{"num_hidden_layers": 8, "norm_eps": 1e-05, "positions": "rope", "rope_fraction": 1.0, "tie_word_embeddings": true, "init_std_down": 0.00475, "max_grad_norm": 1.0, "warmup_steps": 200, "schedule": "cos", "batch_tokens": 65536, "dataset": "wikipedia_en"}
MLP neurons of a small language model. Each row is named by its layer, matrix (gate and up: input weights) and neuron, and shows model dimensions 208-399. Each number is 128 + 24 x the weight over its row's rms, rounded and kept within 0 to 255. Numbers have three digits each. A neuron's up and down rows have the sign that makes its largest values positive.
After each neuron's rows, "fires in" lists the words (lower case) most often at its 100 highest values on Wikipedia text that the model never trained on.

L2.gate669:144151137137127101116143113154139168118125155140166133186111150142149163105112097099162175101144149106140105155126116109110170122141148175140156129122144141124144139106144119084135099125117119129143134119127120131110112136142158129120094116136144127155112118147127136146091155132106084109139158142079123142119134136142129132124152106111138125133155110091098087168135102142153170171144098168140147114099111100129133123145128157144133087153145173130106174099100093172157067101148129141161122163164133083074167140138123134119153144150137132130121141118097115124102074140133108072
L2.up669:123126118140133117121120142104124108076144121109104138113117149150117109143125112134104140134136117123124130104151100160172116145126101096149141140118138131130131146135131145134082076116185109134095120136120075128135154158186123110118115116147145078115085137080149126116144111145115138112138167122136135134117131100144104157163111122116109159157156108056127191129084154136131157161102167115098126107106120147160107102130090115119136128097125109108106094155186155137153104148124155131121168119118092148129134144099158075150114168104158129195100106119127133130125134118122154133
fires in: "in"

L2.gate157:137138136131159108115144085104115161100165148140140149126144146156113122114127075154111129129145140099125113104111136150176151136165105145161139126102152116120143119166113121135129122092135147093129148111125109111095110140111137161112144131095094110139113120168136123101143132055187121173114153127145125176141099124162144120136104148125166118142155142070139152143126125168134125132144147126111131124127156136095137085119121139128139141155099142132158137134111102116085120123131086085128157116100097114130128125094165101116113148108104123128142128137144138113103107100142118115
L2.up157:120134158129143061090149120132103123090136164124157152116144179099131117116137126120109112150138114159078137129119127126142122135108142102147112125094133145122133134139133138121119120112108134190149121152130136168136060140092150116124170188119135133109097140138138154103140127108128123131110116147135123144134143099178121100097167124169127165097109124114102095125162071126117131129116124124142158122120143091115100166149167154156105103110098104116107136098111110123148151133114123129176150173141088116128144151160099107095131165143130076117144140120147129140122145135120158117
fires in: "to", "would", "may", "might"

L2.gate627:091151143143146101115128115136151141140126112099132105118141069146157151142156123142141148157136089152136130117169132109124123112105155119154138115149133097156113159132068102132167104109090137125149172164154104151143153132158107111115103131158140149155096118084115145142183157107144074140126179099112164116119147100123138112131132158129179169097135096143118089132111154096134113070106135124095124098158174098112102123118098129141122111120117133163139168144120125145112148129177118064067128108143155167145117110139098112150109042154134175141068158171115128127128173168096094129
L2.up627:100124100085155108153177127139150143148109096164088096110181155136109133157115152118103100138125177117116153127167112138081155179094141145114168099155151196130145114130140119152154106076127131130113171130145130099153126127135166116099163086125141138142128087145167145139175146096111093126162160121127127131139091180124119133173154092123111138125130120092108112160102126136122080108145131118121115100134133135138133129129166094155126149118151121107146123156125122134136138148169104158127102154137096129099141118114112154112121127128122128104103134118094124143106105130104077129
fires in: "at", "for", "joined", "with", "from", "by"

L2.gate791:181148139124117140167120133101109142085145144144081153112122143168089067104112108118134137133094163100127116090161133102158108139120127119095124094113090143100181129115150161147172138108144141114103120103126141132136163119140158136116140136119115146129131148152103118111100122114117120136126146115101145095155132125154168113090159150166108076136136171140109122101098130131089097107115139107083155145113132113132140108093148141150134094128118119124122117123110125138121139112125154117127144124113176137120107132163162100127168132121100121137150106129130072121143122120056140108
L2.up791:110176172105132141118127155132108148095159119121118098133105110154147074138125121151126103150099103089126124111137173104145084116126167142150126089131130128072150152073157129138119126091128128143105168082142136111107131094108124137123160112102140140132103146125127140162101103144143159107114086138114137096125168154143151151131142146106089106063161119114138134079121123104135137123118106128074114126120153134116104123104149130131050122082105082125075155116093115154141144138138144139148126127158128137132165150131152110128170120115157106128133121120140068096159133139112115115
fires in: "however", "most", "more", "although"

L2.gate397:126136098121127131144132127188162109149072119096117133140143142093146121155139122106078127127137174117143134149140113105152114148113165176140108130158161106088104130123156122155119118124130090121121138121129120142151113104141150115149129107075129145084131106142079119093159134114118151115124101099142111111157129117078123089127115118105104097112134125120091106111122160099130152124150109110135126109134097126151169113135125095126123117136074149089138135099151085149123174111092113126086125170150101101119127123144126135114100086114161101120125130102144165095130129113130104145
L2.up397:105139115160130148134126145148129133161117113152165090146131160159147109139126115116131155100130122122129162113175131151141126162118123139153118156095087149095112138121189115107157172150109142129144107139115143140110091126138139144110143102157148113143119160164074146129188128107112126161110136103144164146091133143109110058083098137099114098086126094132090124096150102144151144147181103153133116156134092131079157123136094110149134130120122150134099172165169118140108109116123081118157125128103097130136109116140117132109149153138123121137089127119133148132141152130120106139
fires in: "not", "about", "nearly", "unable"

L2.gate296:130151142146098107086151151141096145126188107136096163131150136090137079131126152122132137143125133127160122147124138124134124103147168130147152141132145118096105152141114104115149085149148152104128104114129135129086140145151110146147141113118178134147145158143120143086106140120124132117125134120149135111151107153155171141113135131204117112087104134155139121158176115115133137123162127154152136152104129106167093109129106137165090114140082122127148129107088129157101129102146109165158127144138165147159159101131138139170146123177151134155143165131142123128094134123132159081
L2.up296:189150109118118126160152162136172116095133120099136122142154143124122123118132111149123105119139128156165136116157150158176087108154112154139098115136104186131086105090110126157116147132142125146128132124110147146107144117117134084100162110116122136142137120167086093145114106110142111162108088173131141135112135100119123170150119101134084165114137131127118159098083165086090107098124131128111152132109098164143133139128141146161133170142174104154114101082109147124141121144120167130112140154110156102151132132154152126091100149110113116131166138134148110127132057146102090151
fires in: "first", "final", "second", "last", "debut"

L2.gate379:124151147102077162103120146136132153135153102122111123165164090155150148117166113150177156075136131147170141066121092137127137117080149118117095144113178088102185130110115131202111145149101123122157108133075138122126135152108075147113100145147101104146151124128097141107100096160139114155160155094143119126154154129106122110118159173128105120144134178106129121099143131100104144109145103133136082141102135122136141114108100083105107116156146149121122153130147134091132124136107076138127137118136152140109102118178156118108146166166116169103140181155098134128123131103171119088
L2.up379:117143123097119153120106124148127106112161090102114173145151142144142123155135150108105136113148138126107137148151116109139123163104157108109165123108129131103147150128165124120141156151136166123141093094099116133104126168105113106154117125165134137149150118131166144141125131172112113136159135159127147103143121142104126159113112106184148124118132134128096121128097151104124131123134144152062160131117128156164134172137113126122152141161119170115083102120092155143156116064168137123133144122128112135114105143072167123085139112117152164093138160084119168129131132148090170122
fires in: "french", "chinese", "british", "russian", "portuguese", "spanish"

L2.gate672:135118123147099133142181130142147140095115183165137114092099092152151159077131147145150114109157114116116176145134145113140170143092105107170103161143155112113121136110127108121137108148144085151166161168146123136140130126117162153144119118128150111167106133146095129116076145100137074153091140144118171138151118119130122148119167139164145117122131159131109174153117103108147085141117118131125077124140096119138114108097087159133140120154118087130110115118134096137099129123151142153113169126116143123122087143150116171149150100096123113110116127150103139147100144082108149092
L2.up672:109086083112115108156162072142121155134110151172146079091133130124130193101117133129154109118153106141081162173095143134140170132116132089155124145153142144086160099112129101140139155130138139159165122145148146173111099130133168148129107097122147099152138115148129162121121110116125066154116151153131159158172143139157151107110160125139130134146083206142138155145144140119119120127128140124148142134124124104128150131123118133121104161100106116120081096115125136078119116133120137153120118123138161114114112136142090178145161135129115146125161097126115124124160125129117114078
fires in: "father", "by", "year", "price", "isbn", "engine"

L2.gate25:156112110133129107124184120100150162135115142125100116114154176167120112086091128140127166084142128161121130104083101112135110117111057160146143107116129128153143145114100113104141114170121133110110158105132099171146095153129101091150139132135148097115124102139157163109118137117094141111143150130181105099152124116128108102122109141139112133078127132130159096143112137118160126126155195130138160100119113135136116147105131167140140132098110098094122148090111124120154110158101173100128110127143142113103136154151119117167131121090159136164144075099099153131094145093156102144
L2.up25:178118130133104090150104133096139127127115168162117131113139090143110116083104136149112157148147139166131140123116156177098109105146102123136095138110130114123153147128093088121110133108098165134107125125161085120168126172085088123106144122147094119113103082153140120105144095139139123131089121154141104122147148174140099133110136117114163125104167113109107098138122090133171112136170144141159173124138096140147129152137104146143173160113138123121102144122142140139118126179113156156116154133111112108109119093185102145106105109183144126140166119127148127128124128113163136125
fires in: "of", "in", "entire"

L2.gate818:087093100092106125118117098146111109102170125139128119131166125089182141151138107100129081074125157139095119135185108125142113103110111149105159115158139140123132111104131107156122110153134094129146130127096170098124172104149131109180126154119132130129168086152115129169131157111138134107166136139104160084095095127152131151096118150117129158129170131113134188141135123124106148121143105120143124127159142104079109112099135129162170100122161086158135162085128149106095148142104145142157114096129062128096131142095107153121056110113120144123125120106137162114160103162132177144
L2.up818:068118133135050088151129122155107133123119135145109126141137137131144103086133111127122135107111149136119156101175111093164144122132107155201101134177130162112097132164135177146105100113099134168126106117152142093096165145131110110109128137109104138134108091144126119154147110146110099124142154066104102127145116143138135176121121114110156121124154135111113123101146152153139157111086085131088075117104114151166134093110173152104107135111107130152134163138111110106211143132142117111133136140116103131122180120122106116091108130114087130152084137060165117140150135134111141076
fires in: "of", "from", "for", "chairman", "president", "governor"

L2.gate322:166117109109124135141140126147138135139106148129122157100108121094147097138143150110160137144158164149130111112148124127169129127119121156141157140062169102121104101116147114155127113106139139103156114137086121121103118155126173107114132123130142081148127147120120157114123154132107130093122125150107148105103124166118171162124157176102126169138119143129162143130173129149149124103121097144115179107137111096139112138118137094099130130100129104122181156139142160132105100114112106148158156123144129093128165104111166150132110131115122103136136130136127144154130123077083130079
L2.up322:136130105156129110121117132158135094132145131131133127092161161099143171116125100163096142175120140123150112122150120077111162131128083135129115144154147164132130138154089125101126135145111100133127130085127153109125137125096130184132143161135153110169096160154153111133112176156125119127098130153094112176145157132140159131118180114093105132145084119170153127148175131127131141146111116129115102118165126148145138119141138122129153155137147147098125103119157155179107123107115155132167094156132160093144119105148100171116132142174161128070143126142165105135116179154087106085
fires in: "such", "as", "local", "into"

L2.gate1112:149127131115131116094156118135123114099161138098128119148066144123111088121093140132176130151087147095134153137112131080091129126099096142155140079118114123144131112089089146124165121128141092124159129129105145157062106112094165148117105143130121111128158130145128139129131177117176092145165097110123145092145149129131116142123117092108125135133141125161128116127142134148130109092136125094104124168112132091165116132102142134102118133113130150149138129114147093116139138106118119088114127126167124108158117119156123158115137126106129155135130092090115151153174166122159095152
L2.up1112:068133108120142102106121181143166156084151118128144134164153112151116135122118156116144134174126157132123136088105092086129127147121100179130112137144141125158103083182113160095085184128139063091144131163124112143133130124121205150088103099120135148108118107115110140146118129134160097133108131128137102126131140127116165115136159102134133148065154109187112136138101137133123104106135100127124126142155151084111105096109098163137132195096123132150144123140135104096111110156103134096095144171137126174152136115148121155141136110140115144136136123133156166156154158132137106124
fires in: "of", "won", "founded", "became", "awarded", "founder"

L2.gate822:109151136144138134138132107189147147097107134139154107113143094118135125128105112123159135068088133090128140112064129150116166132103132123117106156124143155125158143133115175136120109101131162120111121112117151158131148135111111138132144051137115101112179114105119149107152095133173114195106129144156170136141144123157123090123152135122126143144157124111125137111102124118149128111108127138131112164124097139102084107181147137131121121145163138130158132072122143095145145108119173131157099148117121126194133123174135135116138109123094115119159111133131159138107118156147148117
L2.up822:115129130137098128127143149164111111086093112138199128143118130139126157112102130191122106099075115099123135109094104127095205147109152140127125122101138146086151156119153141100127117119146138062117108171147131164128112161086139115140137090163128144104174100123102143128133121090184135138108143147141132106142147114146085142124144141123085118127151146098106139117124148157152058118118146117136133151158110124147093119131138137141112081139133151125139169122098124140106117148146117142141119147078111154154112121124146135092123099136101131125118109168130145116109126159106123148
fires in: "10", "11", "0", "12", "5", "4"

L2.gate283:107150152163120141126139129117128141123083108147135121152114102133113180126161133127147100155115121141171149145129109141139117104124100138108126127131107118143108124171168118126174117115159160131135126130102114081121141157109169145136124129096118136139087106154120127098146149123123146150117157146141153141120155162109117090092108145143132117125092134102086108121121139111169154128123130117133128092111145154121145124116123159130095145133133125118109148089128177108139181162088191133117112148117149084139141159171109114111123111145115141102145132144144084137166162156110081104
L2.up283:158094130100146152133160154143136131165169166084090154103178123119106096102118114123151138119128130161196092126145125173170112138119166127127111104123088112107130126123103145119125157108142154136108162087089126112165122092095172141092155131113150105125086163095146120157091143093094119132146120170130087114165127115164104094118132158092102138131121093122139151142111157167114159140119125148167136102081092128105115140109142129124099107163130106144069110093104126136141171148144153114087129103114155130102156124168127125145123139099125100110142104136151096150150151136153086125
fires in: "of", "or", "among"

L2.gate166:131111111166097111109126124102087123102125123093157137149132126153114117157110142165143165093133094098097104163159105137119116138089081131174135117109186156079130129160087127138123139103153176080157110105137129101153126086153157114156132131124198141115110102145103156139152132170099108153148100122148085158111107121117157110127172122103113083124111111131137083104110107143121112166122122132098096125152188120131202108068122111140086052135134105121124147110143129117121115150129144102158137149137113108107091153139160096146148191139124148103110129140153127101143104126115145156
L2.up166:094118122135065162073121143140106134081115148113120102114117151145131131156121149133189180096151113132151142119131157126122101120093146148180136141135151124121161137176105142108117130138155116112150112131135049116129104148128158160154146121079113138099114098152115133073145125148112154164154137100126098159121130138159141086130165149118105099079156141106134108119122106142160152122178117107087131114162154102112156139143125143138110099124173139109162153100123126099156078100158134151123121108107130138125131119134132147130132137147091114105114153108122143131172119114150153151
fires in: "more", "best", "most", "well", "other", "also"